MLP neurons of a small language model. Each row is named by its layer, matrix (gate and up: input weights; down: output weights) and neuron, and shows model dimensions 48-175. Each number is 128 + 32 x the weight over its row's rms, rounded and kept within 0 to 255. Numbers have three digits each. A neuron's up and down rows have the sign that makes its largest values positive.
After each neuron's rows, "fires before" lists the tokens most often just after its 100 highest values on Wikipedia text that the model never trained on; "fires after" lists the tokens most often just before its 100 highest values on Wikipedia text that the model never trained on.

L9.gate3895:150120118179137140084115115126116143104163139046097206097096091077117197107087083135112056146091127115110064112123091116135194185108160132128148125095088206132177121137157127134065135125139120184167155114132151120152113082169143104205169122160134198147105121168198104123131121153131156169103125122124194119174140123197110162179118100168085136194097147156142143158127131161168115095130
L9.up3895:126114171126157121130153162149103088076186122151162145098173145181144052118112154124129069130096097136166109116093119126128181183136123120150166140130073113140132164140100087125100146103124134147099123128122164149140136154180111083106061181110105104117117100101161174068096045133169137110142123130132077152110142120090097111097171119129160126148125186048147123173145097130094170036149
L9.down3895:115071098087157095157169149128154107128126138095115178117068156102164182210143142157127135157088137106111137100147134122100146125137145128145196211132139140092143106157103157168123116165150084136146130148131125104181089117081107068111105138146100148105134111104124103097163100156091187125148084067115108114092118088104144143174118090111111084137145133105133110150169136124127138176148
fires before: "| "
fires after: " |", " |  |  |", " |  |", " |  |  |  |"

L9.gate2118:101107151103174036135107140104139184091131144141129167164122134177153077112077133133141067121157140066159101154179084190152103094064121099103124236140129195088177195121113108153167121103137202147099098123168118053097068068136134136157162114135095109132062126189113100103068134063111108131086179122077128115130154142149148169161136140075145109130086114120098117151144149161100076162140
L9.up2118:041103090085134097090169094143173078107155137162192105148133068124166111145117090118087095106128176105168158137138172152127075118168108144118130145113133149190136088082174107129176105133121055138144139126101143138134135170090124092121131093106154119091156137140122089129104123146137191148149174153169125131167149093159158141092125160153156100135146122203151090142109093148175123114122
L9.down2118:230129154109129095132150135098147128109083059134151101105149141141139116151088078112129133171155150076151114183083152111155154088133121071125108187198169067119104137121136076104141169103139081172169196148135120147197162138128147134152126077096182103165110141121165111142108119113165105147058122117095151158157087181164181148142184127110098156082179132146103089128134164153084145097116
fires before: " |", " | ", "; ", ".", ";"
fires after: ") | ", " | ", "; ", " ", ": "

L9.gate2910:098142179148088108098175089101127089103133078138182109099126127119117140126150125159135105132156151089098118089099126107144101103147125104164106161165149125128176112105109136096112127181125149175101126210162156154183160166148113174132155148111127112170165140129147137100161119083097165089090109124154187152126118182140132199092131149113160080154147096133160122156053175147124100146128
L9.up2910:177096184180115145116124092106081136160119104067095073088141142173188151158090114172143125127153097127099128165152052207137110124117091180133159096136116085087162101161146142148164121144068142126153134160128152144106117178084184131171085067216146138071084143150138141103128169145133097092110120171037130126117148068112110145123077150145157114162108086097126112148083132109053127159052
L9.down2910:141135169159110108139159123101121119126140131114089115101074159125167118134160157101116157158155100124096124111108091146146089074143131111176135121120112141135174068144123110082124088084147131076195152121119135132137096111105139128146173072192138187114160092158119126125145164175115111104149156184132094140105148064113109128074120090156122132192110092098121147149133094083084173167148
fires before: " |", " | ", " | L"
fires after: "| ", "2", " | ", "1", "–", "| W"

L9.gate4030:137067128129066063147168163127105128013214094093169091181122139153127115105171141098086123144099103140158114118139123178107082125082142129121102147109086098116173111106055149086167155168087134105084144147138180193158123141139180128139113114089117154153140055128107149160152145107129094129121109145132109072077167144066175147117087131117136202133074108121133121094098102123097094095130
L9.up4030:112111093098139086116126113086132216134073103141106094169179101143162105121124131125123108145116099083139126159120097140101169178114131137136162082137090172155128163114135152140105080146124153124149111084091159129108103136099126101145111150127111088135118163124092138171084111123151123108165131129120088097114151105125097172101181149083070168124083138145132124083110160180167108089098
L9.down4030:147094140146078108120190145117060157136145100083146130186162138107139134040149147124139119088154042156111092094147176164079085180145115122113104119146140095114185105180161135118100146078145128133150156136130120201106108164180111129100111129101098123152087121124157174123108115160163172163149119114103118136161157121146154132123173108177159150093139159185138109072154094131162104038153
fires before: "–", ").", ");", ")", " to"
fires after: "1", "2"

L9.gate674:104101145144087114086210170122167088060117150205193107143143133170143086080082136135108134119123116155073152128110108129193121082118130144065163175123133177095159150144101107146125131103142124149191097178131158092184109132167142162157124132133121136124157151159179150070087176142127178167132110071158121117131082155211096200098145145139156122151102159088133103153144108180133150121098
L9.up674:140113103158158116146065065103073174147142156067074130191127113121119188142111132074139127118166102130162113107097180150057093115138125139142182174145152162094147131166126132162122072114133107160076137103131094136116137170114082124142104123124186102136173147131107177122126071124116120011128161136141150099104108130147176181086089119128166145161141130125165198148057146135080105110099
L9.down674:081098199139101083135195132115168112109136121178140081184149169141124071107098147171089122150138111137091155100147134088161109106109171113065177161168080199120173124132090101150104125114161103072130133133145110117186096122116147119158096145082162148152155126139181135147180145164154169146138176062165121096111053089145060162125128127103148112167163124123165124131142115132127164113157
fires before: "|", " |", "| ", "|---|---|---|---|---|", "|---|---|---|---|", "|---|---|---|---|---|---|"
fires after: " |", "1", " % | ±% |", " % |", " |  |", " re"

L9.gate1635:149120163169101118123107095059108098110142189094102200122150148099167123115131169086134079135150147131087103090102116152137135149122171104132167122149157142054108148147090104114090091062108131098133063112144183083157141107113091136093108184130136108148153091154141139089090099169159134066136136110145162092135140108120062128129100167119161143154117145160201165185139142104131123118158
L9.up1635:138116117150143119176115116143145152091162101122116141115155176139120060107092116131118103168078077130153115118142170109082118118163105131106105194146106162083192132084117115093121175118203153157107090174115128136078148147115085146178083099084163118108087181119185111113161156111137100092148074155101102140143143060147186169068168164103156139160141148143117089138138111159149122142138
L9.down1635:146081158108134117160127108092114098059138127152125202135125126163119096086077127165075041127177165128130154104153120138117121106168125102107140117131206130111094127167088090098089163123135119122166150162155073116072113122179126101137101122112151100120157110101125139120164159154166167122120125138108149087144164099115110118163078185118101107145114163116136158168166089113155095137131
fires before: "| ", "|", "| K", "| C"
fires after: " |  |", " |", "\" |  |", "|---|---|---|---|---|---|", ") |  |"

L9.gate1401:147104141152077084184096125165140148114115090171110102180108145193099154130103128064144117158122141140175133116155150111128128120181146138164149080138138121087209096108152138133151108077149097141117064117098111107084132179080135156158157126154140112156133125159157141095149141089132123112139100163118115183119104161118129117060072160174151079093106149127114128098105143104101101122150
L9.up1401:139166158124154085145133140123185115074141131130127099163147165164119195169110145140159131145120121181087143125128096106119160132123115069115113105117103089099172152153151151113115098143172133187173094127134142117100100111123113215163088125142091153144086172097187155098168163110175181168163159186095109161159084153122086139160157135114208100126132083068118129133116083096098067120126
L9.down1401:133176200127168140154140089123168117124125108136118104182130111185095173161100117164102078180124081127116107141120093123121176104159153153191127110127158111147149152136106153153136107107200152162178123109131143063131129090051134186165104130147164123143126153136093154142170154143192136169100094146112058102172156139148139135114193119107151142081134187098150135114112129124060079097157
fires before: "0", "1", "2", "3", "ør", "4"
fires after: "0", "1", "2", "6", "ard", "3"

L9.gate4210:050131127075109053125150074136098140154181087107125092081146099100165147126076074089143117117144062121135125187139114070136098121151133124143096119118136120140140174181148097136121143105072158187142119156130116165170165120142136165142133080098111135159124079138181151160092118070146124118133158085104174134198086103094101138170121166177105126198031137111160130128143170183089120140136
L9.up4210:126165148157141098089148136168113180150086087133084124134073157169135106213141127099173118154022170142152068155120209189173127139034171114136074172100077123149166155123103108098166132087189132128115128181174087137126100120132163119115085119061152198079155142123162062101184159180113135083125115146192141105109147111170118108088106100132139099156168179101182171131116125136105152136137
L9.down4210:171128149124132033109079125120175095092089137199131064131130154161107108128152115146220143098144179069153081156113114099168157169131143128148160120123135120122094150124116114107159142166073163101100101122156122116104050105189139158129201050077148077095149109125141086127134129112122183176163179110182105171124116142133107154100163116125192147123107130097107152177123170188170132121162
fires before: "–", "2", " | −", ",", ":"
fires after: " | ", "2", "1", "; "

L9.gate3389:141203086131140125122187132192086144132137170183069147182101113076223132133096161183124149126080136122087166091140183131085137157124190157176177154174100168145087123167114122093117147138139135171099143141138185154167122072133087152109164137124112146063167100135132128158139098149120095143125147124156129093118118103160164181161097127143113156151060139145069098121145135126143144118158
L9.up3389:114137154084049180077111149114110134154138102148159093144146105083073125176103134172134115136154114142153126147139181107111178095179109063131091091095086114131186099110069099078159135128142141117100175171163137111194135128073113135130164147120129150151094141100105160137118092049090126124114172142142167081135103158140128087057067128102113158164076115137117120128076166133050142104137
L9.down3389:125152125123129098086159145141110138134110171161125039139117109124180111095138104190151105122147093084085111139155131102111164184104161104144131141144151177149097154086161122139042123140149104113120126111143096181155101067177085097132142117142124103067161091118131143087145065103157077137080108134151170149115122140113136110135141135138140147127160137164099179112080096075244176140168
fires before: "2", "1"
fires after: "\n", " Small", "013", "007", "016", "012"

L9.gate3690:114151080085101136115103093131115141146183071102099120110144126109089139175131106078097115082134176179117155097072207127185078125126150088146131161134207136165093062178119098132181119166168100101093110190129151123103065145138194108100127111089124129168112171080107137117065112088074150143123118059130120119113124176176143152141152136109135048152098072142195116135115167152128147090152
L9.up3690:125103106078122168084130138080116085186081098154110075105149143122157187152146158107123197104127130155094124121105139123131126107149199148126108179137112149182094115134146134097120129136173095137144140123149106099132111076117143141116079090152095142091134218137089131185076170119140120117144149131144162071116074229131107108184111082080180154150071078139134112133124104083074166107130
L9.down3690:163117091074152108095114054118103068114155134136115115141149143157149109131158174110111177120129122096112084154106104115086131108119187142148096108139132156135140185177149109141103117154157109159184162139134141169165122113129105166108124155170180117080125119081102108142074173097157082158155038163129130137144045172096144124122133125063141170113105118115106127090122135151139173174085
fires before: "2"
fires after: "\n", "3", "\n\n"

L9.gate1748:116101098108096144164171137145160182159121149096090155073116123139121147141109150134139153095135120099156135105133138116102071143118145144145128100101170127137122111114064147210173068144104125122218069154202176109122151158137080115097122139163120149155168155146160074094110109147161098130118126168184103157110109127107146086168164162111057073087171126158132135176151110136113110095165
L9.up1748:127107171121164131089143150133162092154143156108103136162117133180148128108100153152170223078109137130085146081177121120114077139143111137125102129092225191115102175162139172145159174185118090128122123145118168106057081135127104179086155122113104146104125129053134117168144172141126087128127149097180142134162104051078177124110093157139104151090086169147157100096117157111145139170128
L9.down1748:125168100159164192158136122065123131118121051118158076144092149112186174137108140129146090143156144198093203080125127132134134144107099140112115107127174118142158145098172121081084112124130143153077147130087132113130065113142121105157136043133093162156089107069093142103093134135145108100170116102169113092167191102119210134145103144134120153169087083156093130109135138076158190129096
fires before: "'", "',", "' (pen.", "', ", " | "
fires after: " ", " | ", " in the", "', "

L9.gate4490:111130173174110094130130120146102123114151120123184125069093121150126052151118134122137194114140116142131126167093148106121127122137126107057145095168143144154108174154140149156115150120138083105161178150090144129113090170086113157118180140139140125076041115073126107164143159141100148146086103093189167084109141105099156160080085140117071078107084125196165143178134123114180173131142
L9.up4490:140139150127138109140038135160054182181110124083150121102115124148098112117063166076108163135122104081155115133176112103121068101132151146128117077199101163117159153140082172097133086057105114130151116133134106123121058118110116149099085088089160138137143153136128172136145096169114101132069110063095148162068106135125081128079117122139180165158126136163118152156089174135159185095103
L9.down4490:086118115175090141083138062076138124119173120109167151112064099142159062137115127157153157158125136132149117122128161111071105152124120099087169127139151093156103160140160112122113173107211127153145206171000150123163079141091091091116146130141102098073024164095111126128142175138147110118115066109132112116112161174067127108151076159133060101165098139124165068150108170093162193152142
fires before: "',", "th", "'", "', ", "' (pen."
fires after: " ", " in the "

L9.gate4111:144092129083166107104139149112137137158193077157124143175098112150108097094132178108106110106093122107144139124107123117099093192045178121131120138158063145107170108120146195144055172053112118197108150114099134150061140140188150128185160104169146086137138105112104160121173152160091173076107093172143166096075093156168106086094066144156077120082155151107190155132104159091070114167098
L9.up4111:216122097086170109128126141119137128144112108099160157102150177129107093135156158145155137151113163161070107048118106116101134151063093191098109106072113113127135113138179061104089173085082135093196110112089108117124136150127142123118084113153114154109079117041151126068178184193126150107177078170122111138084092125209116073121151149124179112100151156107090116079111129122142105090132
L9.down4111:172123147114133136144116171154122128155078119110141162139140145149091107141156103131144155164045131133053078152088163078137161099138110158157119102095050108080176111095067159088113145139115111103178089130139124104153137112081122112086059087126121150110143177043146124077064160150174145143172165102161099156123135115158109158099200170077215131114107105102098091159190094144189134143117
fires before: "0", "2", "1", "3", "-"
fires after: "1", "0", " ", "2", "a"

L9.gate3331:092157137054128134168062103165090225112130153118123151126098120096113175091159158113101131155106123122130167117189125164128076127135175121135108141158130179105189116106182073113089115076118155151131122037194145119092135141160130151089109151064101124168076116162145122131122130163110068124098143112126110163112141133111079126113151147174141156175065120130106144150050125108134074103145
L9.up3331:093196056113098087129158110129128055122075103154117086123179129065110161176101147094128125124042137159161114114067164114132202143175123140161075147076116117112138063138138117101143146132112169104144144157097091119083167152159144058085103126096114195191115093096117116206051109108116024087131104153123131051142159179094139090199061122117168175135111121108131106084121100173086145127113
L9.down3331:100054137155187117111082149169133137125127092126160166078080095118113056119161152141141149132184135053081041161203122134127106106122163138151142110118142108099193183089163096153149144090128066141114072074183125121138119131061094144178110122115145149080134131159220149163145118101127159141133135182106127120117042115131089166090124078110110137111144102126114137139153085139157078115163
fires before: "0", "1", "2", "06"
fires after: "2", "1", "3", "005", "0"

L9.gate2177:124142179138060091149151140123075154065139102194078107089165067102110158164174157117117157138103074115096111108087140138120095114166168181169168208142095158112147130105121114126070187103076128179109120068131116115134167084174137116137059110091175117143175142139125166169143125098145167089108150116110141165105117075149168093140085135116099151067104105109139140106065124132151120103133
L9.up2177:121147123108136177097122141132122123076167091097142127115151096130084144115145086145139083138108135188092136178135140134100101159141134155153046130173142102141096150145146158097096048134124159113101158120102154156120118158078177152092131124088109189123115114083169064116115173184154116138130126103153129090141074142097151110130131106166121104078113139169176144172102104117071130097149
L9.down2177:173160113202127147143096074096066128143136103163169146178110136100113066129162106126084142112116122134139077097115183166110107171136188164100114120145165139105153157126135123162183170121148173127082141143127164107118103152135090098196132182182123100118129183108111199129139094110105131166132078176116121148154162109092120134078147120093164165137158102150112188146193100107142064115109
fires before: "–", "."
fires after: "2", "1", " none", "\n"

L9.gate86:143119139120143125093125107146094191126211140078124159152125116093070084107115039119072045164141132143138084121079175179125091146155140137112118122070139094075121170103128152111113126088132060177090170163129121135123108097147146134110151066142145170116115048130120151146070134148119113081080187125070079067158108118141184140101112105085063147126128167087138167105133096175132062167151
L9.up86:118166126157119148158085144144100158066144187170157073137165163137080092090133116107137149149089156175212183082054132117129178169082137098116193101140172109135093122113180149102116099182095143150202113103133159053096095112165131119072111158146141102151139132119126155068192124127129135139126071114110134034080139159127069116140122124140187167152111172125113060091094137113188175169126
L9.down86:129134086078181126102140120155119131107108121109165102159150221171137028076157113095164145161108109103150083149159089116112149109164179108049106178131052138182147147124149108132202098169213142127140115147124129078127140131130085092176151115149062206144145121155141093187179149136148148086138148171093123158140146139112100168083148078173117165092074098118181137130083143124151209165085
fires before: ".", "|", "\"", "1", ","
fires after: ") | ", " | ", " |  |", " —", ", ", ","

L9.gate1627:111175143157099186155118131124132092128129146088174151136159122110129078067174158099115093066096128178104134138168138116182130152158156103104137100207161131180168080101141172189211136172093100128059142107132106184170107084113101071111165135108146186175164136137171099120132080180119169095137153146161113087115098168156109145124121189182122144214143088158160091118080142123129124131153
L9.up1627:071166105095089114115105163121085211157062140162125130121104175100141151100091080125074120115074138132087093119121136170140152144145136127171156155094086151110102175092129110167124104141169166118109124132134159107137156089133180131162091118164133174184130116199095134067133123104154150170061114109063129132138080165097095090101107113110169095177176188093169136139163140151104118147074
L9.down1627:137140104122094125126081125147059151142112188132144130136208133084115134156140144112186172142154110136109130115109148101141139150079110161143197086117142078138145143094098150176122080144134130141078128117164084169145105078138165087078144155186059131190199102119154163130148104148137187141175158158168115123091095111140152092103094130159088134156123169202113090160180085132107164127089
fires before: ").", "–", ":", " –", " | ", "-"
fires after: "1", "2", "6"

L9.gate3993:124089098084113094130127138107168099158190126166110094176134085093150192128116122072076108153164101201116155070118123204165135120168119202074147155102116126104126138117146070114119135104148119139112086111156139067159109100152132164138164118154122126171118083084157134134098172160144129139174186133105139116181089083109095169137082119091117155108127103111081114159095158168128149174143
L9.up3993:122077175199138106143149112110108142086115132045161192117077095113112095132138097129147141162086176138152079168100102151085145119103119110125139161175151183138161112113114105145159081079171185143127110100144123116144090174161077142169084124175176103113196177122153139065166175136117158093093136101166118148077187145107100148151100122139147092142107123139164096138121126136163144150113
L9.down3993:106065139086081089163121099089140147176181130178125113182133078126131164142134109091106086088126147145186149125137090167128143143179129144057136152170148125093094131069192125157151113097193109101138145110115117112105107124149144197162114121163100062108125100099127102176185172198115187141159156098084077114159078176131087135152102118124175174127146061144123162144138063134078130106122
fires before: "|  | Labor", "|  | Democratic", "|---|---|---|---|---|", "|  |", "|---|---|---|---|---|---|", "|  | Republican"
fires after: " |", " |  |", "% |", " % | ±% |", " % |", "|---|---|---|---|---|---|"

L9.gate1097:169142137124139098100106105128137167118187147109171145121182162105054122167109131111134086177134103053130106065113073123103125110071177077181078145129085151072151152134120170120119112154119126106121086124119124127117131057112112152070135091171091209154114109090112122159174148116103166109122198137136113105051136185172161190100095145127132147150158095118106120065114088135103174157158
L9.up1097:168072119113114144103096090150129085089121121145119057083148172168125158162125129161031064167134141099140187152149075124124140147105172136140089105092095102123171108118122102088174107095088097113085139088148135180104132116156117187169137145153156139112099145126185144146157142157105126119104136133143138102186126144150136117083134089067149155118138169098108114190126147111111140096155
L9.down1097:192103079161143089096115126170145111105115064111133094095168127156091152132093148088123119143115169107140132128087054129108159111087122101113116147094149156150165167110155102109158119115109114150123153106149102149132161141140137142046091140150159123125083118168086140151123128150122125093136157134121094065110092096176184184081143146103172167099141121087102160132122091182150156133145
fires before: " to ", " and ", "–", ")", " | "
fires after: "1", "2", "8"

L9.gate1624:156091094140112101172109103078161129138077098174140140153165108171118168098082175071114087120133146153157169059156131117103111095151094085093104119138082153139216114112123114173115145143079145139133070081136135106134091097146097157166213091085136109151127192151123110156128129060135155088140147115147099110148105147170117132118060123164120091149158100167113131094100092127111059099148
L9.up1624:111159157110138145134117099059164092083173013106133129092085131154114164166071146204157105100129167126087092108125080083157134165105137161119149120130145126148165123121140160130125074077129145117102117116113101165137183098082185152135091088094122150156143094112110156103124093059115152129118115143109128136103073153093115141163141144102150158181171096139129164102112119070129126139138
L9.down1624:133124130119151129124170110125167112093055089135128171118161190110130184092164072132085174107102108082051175073141078084139154160111130146103094154163126121120178061101114063138157127144175184136184140122152110177122179140114146148143122111090118095173167147106161088101089133111112179144124088088140074170142085067171106171151118102123114057141142106104122130102134087147133095109116
fires before: " | ", "i", "us", "; ", "en", "ip"
fires after: " | ", "ov", " micro", ") | ", "- Ar", " |"

L9.gate3451:124107125162145104116170149101112180087134078117148093098155176141145124141120163115163200095144166094126123131097106161170148154124171120127064142146087121119056129138177084127117098045122140173125137158164166145139126158132175122103133159146131097111107105131195147100128147114146132140133109166109116133169156126153098138159148122149128130081053114115095128155134141121138089056089
L9.up3451:110138172139091137134071190107121174139123112106078143043127074174108118079157101106125159134109096113112059133097121116114096114099139128149174105078117148146130110127115124111159071113127116164089114109156197120119162081118137206128110147161173044122151157161090103156102131053137143125153098107173133094143117038124161118111091193129138108102164091116072182171117163117086129129100
L9.down3451:136129132129081161143156153166190164078158085160117125124151142078173121138142207105150106056097122130068151085144090130117131129155114112147104132158143105119097144183156152087152148151117138166096121099147091121132172118088138161118124131104039124113099120126178122122160147138166097098109170096101144129184134149105067124162146089132143141167062143169142134170139099151154128120123
fires before: "–", ".", ":", ",", " | ", " |"
fires after: " | ", " ", ", ", "\n", " |", " |  |  | "

L9.gate643:107114142161117102060113178117108107145168093134138125144182082089124168107118162161124115141116118142102140107171175088154153163178153070120183127122107121110157110112126082127089116137144148189161164124187169127145114133094074102070124115112116180129124058118084198115177132123090150187140184071106101163141171102122120151193175127188105177149125142129137138129107150105109106110171
L9.up643:088147131137076080161152106124132135127110147157082135143120125153119130147119114084184096116098102122073161121099089135172163137165162190131106171142097139132142102059210139099107138147115086132076173157148108119098127150162137142143102173161115150094173138111112142100187104120188172118095152170108094084163156143105050070098054142162122103171172082116191170190160148084133156145124
L9.down643:166079113182107146125102176151102149163152112166140152115125114042095094172140122200131076142134079170177070105137150098084079115107126093092125117122161143164107093142167058087076101124109188079157109123149160173114080110139154108119100133041160167158182120106073042155084115109158091146072167127053163122141082118145136127107136132199103102151105127147105172130134138123160093083106
fires before: " | ", "–"
fires after: " | ", "2", " the", "ia | "

L9.gate3696:044079173085138160120102108178085176150147081140149126064157098156086138219126158124177124148158109139093119171105113098199144138156087141115095125132139116164179066113152107098166099093115142176074182117136117105150126112157160109113105186131118105162110047162161141168128126090168150140132130157108162160093146142154145178110112132138112141190132126092137159111116081150162085111081
L9.up3696:123098153138096140070154121055122116141101150113138127084119100158128162102145142100121093124165166173207069189124143129117169075123158158090117172160206172102142146074131142129102084135102099055108124114157038128114135135137091074088127140142159111127152131134178095121133175174127135151110055143120141125138091124105086104176126156126139130146105137103157142118106176112172118092145
L9.down3696:142127106092158087120131130186079166167105099087142153116121136150102112108132141111081181122129128154167126115168106138118133132099109112167130119099092085164095088205207145081181113149166076098078119152146098161167163150145193153147117064149097088143152145084073149115101109112184051154080156099159156051100111106103136101123144105150158106085109145095126104104166126150176091111160
fires before: "1", "2", "9", "4", "7", "3"
fires after: "1", ",", ") | ", " | "

L9.gate2654:135157198128159129125094082145142160161144118180079155130074165102138077138099114092119147180102105104086155139137118132123102171142136129107129126167101115195163144101171143085124122132100147219135078072066120116143138171153129227139123144116098120165104138150116108125101103130164163141111153141216056112112129127148127155107123123128100113190135145125131157170107167126161164086082
L9.up2654:207096113175185132068091157127113147088160151114124151084122172144097159161076069147114136118120123120208107115114152159125140115118166151167094201098007131115128128048134150112130112154170122097164107119107114096089097154098136158103133110157109139122144122086104102143134104176078103100127157161119181138102167135127138086137190142110114163060162119136166158093125098139148143103121
L9.down2654:136104119180140148148143185143102129184123102113129112109134090149127169176123173116136150108123147152118055162165121179149101156066088127173094194144091120120177131113087113097118114171167163142095175148168135129161132169118114120108106064104069116133095124078079106139130206086076115154099168132102127088099110137113084034132107145078140128090072153161156058113118143131128137156172
fires before: "}", "} | ", ",", "}$"
fires after: "{", "_{", "k", "ome", "}"

L9.gate1055:184100176131129132141145132133123104107199093143146126125111160172123161124146073149154147124157162104128121133140117157085101130081073201146163146177095162095202079131159107162148127131108128173154093118085167119133085152098130146126138133108154129163190104135162122118156131140124175129160127194134194143166144113127114140168094081193114125115127072158109076092065148091133178154122
L9.up1055:152171079171133133121122093105166128175172127205120080137051140141170078149123148055165112130170159147171139150112105153112141046194073143163169113153141092145199124140163141090161144131095100112146136148071140128067116098134134133170168121139136185135109134129088170178112151130141102103159097121156077094134132123042161163122094117105117092108160081173081135059156111111135161176126
L9.down1055:100165079110118145177097052134102102153108113115112132118135101055089073117119056093141182106128067133088069170079163143181098145109125113057115112157092111114070141146129109096090153108090158103114131161131143119111161136141195103131120128120161112143139132066146167081133161070128106158191068127097088122086130103140105136107162163112161165140094080139137156092182139109156133067113
fires before: " –", " |", ")"
fires after: "1", "–", "2", " / (", " | ", "9"

L9.gate4273:158117139129173128145164158160135108107165121098160104115068161092169168056113216103119064124091146163148134079080129121113115163081100187155131166171133143065155103113099155094170113113097121117131088137082131176135085069114111181136139130143107111159143077072123182092156189098102149081112166125152127168121152132192080201073134132122139085183117176126139122094106156226106146183131
L9.up4273:142182075129086113177138200170146130102159126125136054158094085167165179141138148098135078182199103197101051130088155072105131129099157104085142092178128141082186114095116109078124108117115130117118159156146089159162092188135193127118143170136163139111190191121170112132102139174143127152108115073102129152133099135082100153152127128130148090126116107129151171081147139072153097091116
L9.down4273:091157175124155124143155133170209125125194115142132160145069177080193146093138113098163092129167109126110122104127105149084129138139117120115067136161140089104143086090139168136134128106112142131093098123088072099153096118101171133103173091156151168045119088166099118143143151184120148147133165116109112123122126109110112141177118123079181097112115111130114162104116128133174093185132
fires before: "\n", ")", ", ", "–", ".", " |"
fires after: "1", "2"

L9.gate1017:072135190130155135129155112119100112150157148083109156078180085176045148116135080059173091143085115071148124176086111140140103156170142180129215126158121102144162116096111116133138142135068109155137167086141149124141131113171113155136140148171140137120114099107154155056130123059131076094170104129093058170153114160149085129132139105173157159143099119097162162166116131149134138136053
L9.up1017:117117083142124142151148111151129190179145070068186164064079073122128134091141096133102169141096070132149123128062156095172116152097144149092104142089144171133127145033141060143115168075171169126118119152120150152101116160089156181147104139083068173143108118106163146155099125202111133106137130111161109068162149135125094106158112062148145072111175058165133126111120190135128128109148
L9.down1017:139132113105121123127073170110123169158190051094183126101108122165097082087109127192083147195142199100114111106106138161131138118122126158133105149111085142113113178111054142183179047100150121104080134054130070130180100125128111097144135086098146141152096113070160119155125163151144136136146095109102138126110134141103164091097110136132147082152155120179100095130054161125097139056225
fires before: " | ", ".", ":", " |"
fires after: "2", "1", " | ", ") | ", " "

L9.gate1566:108127110162112028159107111079101145122131114118160183125170121079143161115106130085167166140112115097098140178168131146147171128110137134095147127147088097157134131097140130138066108116128157108114118121183123159150095133089116167146168119158190171159108098143141130144173155145151168094122083150110084129141141174109061163114094134154116151193137119141150161111141161144129113125131
L9.up1566:147150153174127139111099150072135134138155116082114090121110127128138107129059151176134130139144096114097106175164135089136123122117072202069126092085131145174093136102108109120076144153080125120118158123195062156094116072134128180131095158108118144171141128151110105165184128111145102083148138037099081108177185173176092132160093139153156106139120163050112099172116119099135073145173
L9.down1566:065081163086157229095102187147146154147179184091150139129127155153143108193080100181144084116087153143120160103106176139086145081124106158090173061151152155128067108157117117132140145144085075114148166109115084095128124136152136128114136127124146162138149164138073083076095117149131118103142112060133087109140146142111141116124147100167181119093114125074123138201149140125126107132179
fires before: " | ", "; "
fires after: " | ", "; ", "–"

L9.gate3531:137171172105125085122105071141107148181101089090090152102135067154121166120169085102137084153144143083099132089100053177151071160089208175064195113169094132053130120130125162170144177138091083206132130136150078090144119139176141089078147136084111124156110175125084078113119115088115104081128108120133140107101128135126057132105159142159098108104136122108096115077171083207121141068131
L9.up3531:145096124122088164184122112155126099155102060167106136072117118125152160091146147131093153118104143088171096137165139114093152102086146073097146129102187097137083127135122106138114195125124060141133097102144159073148134173165103102097139087124114202147110122093121136113170142115149093126128129163174108090069125115123074155135134112139133167128139073102208120128135087109148082124136
L9.down3531:148123145071180120152140140162092187138131029097135084093099109098133144112146120153135105126144109088129095092099113106126172130107111079098098116095156138135098140153154076166074160076145106110090122101202096089126085160155086131125085047143114158144174119119151105121141098131159117155178144138134178119119165104066111104143121092041089135159088103081111102119162070108122081124051
fires before: ",", " | ", "1", "2", "9", "."
fires after: "1", ",", "4", "2", "3", "30"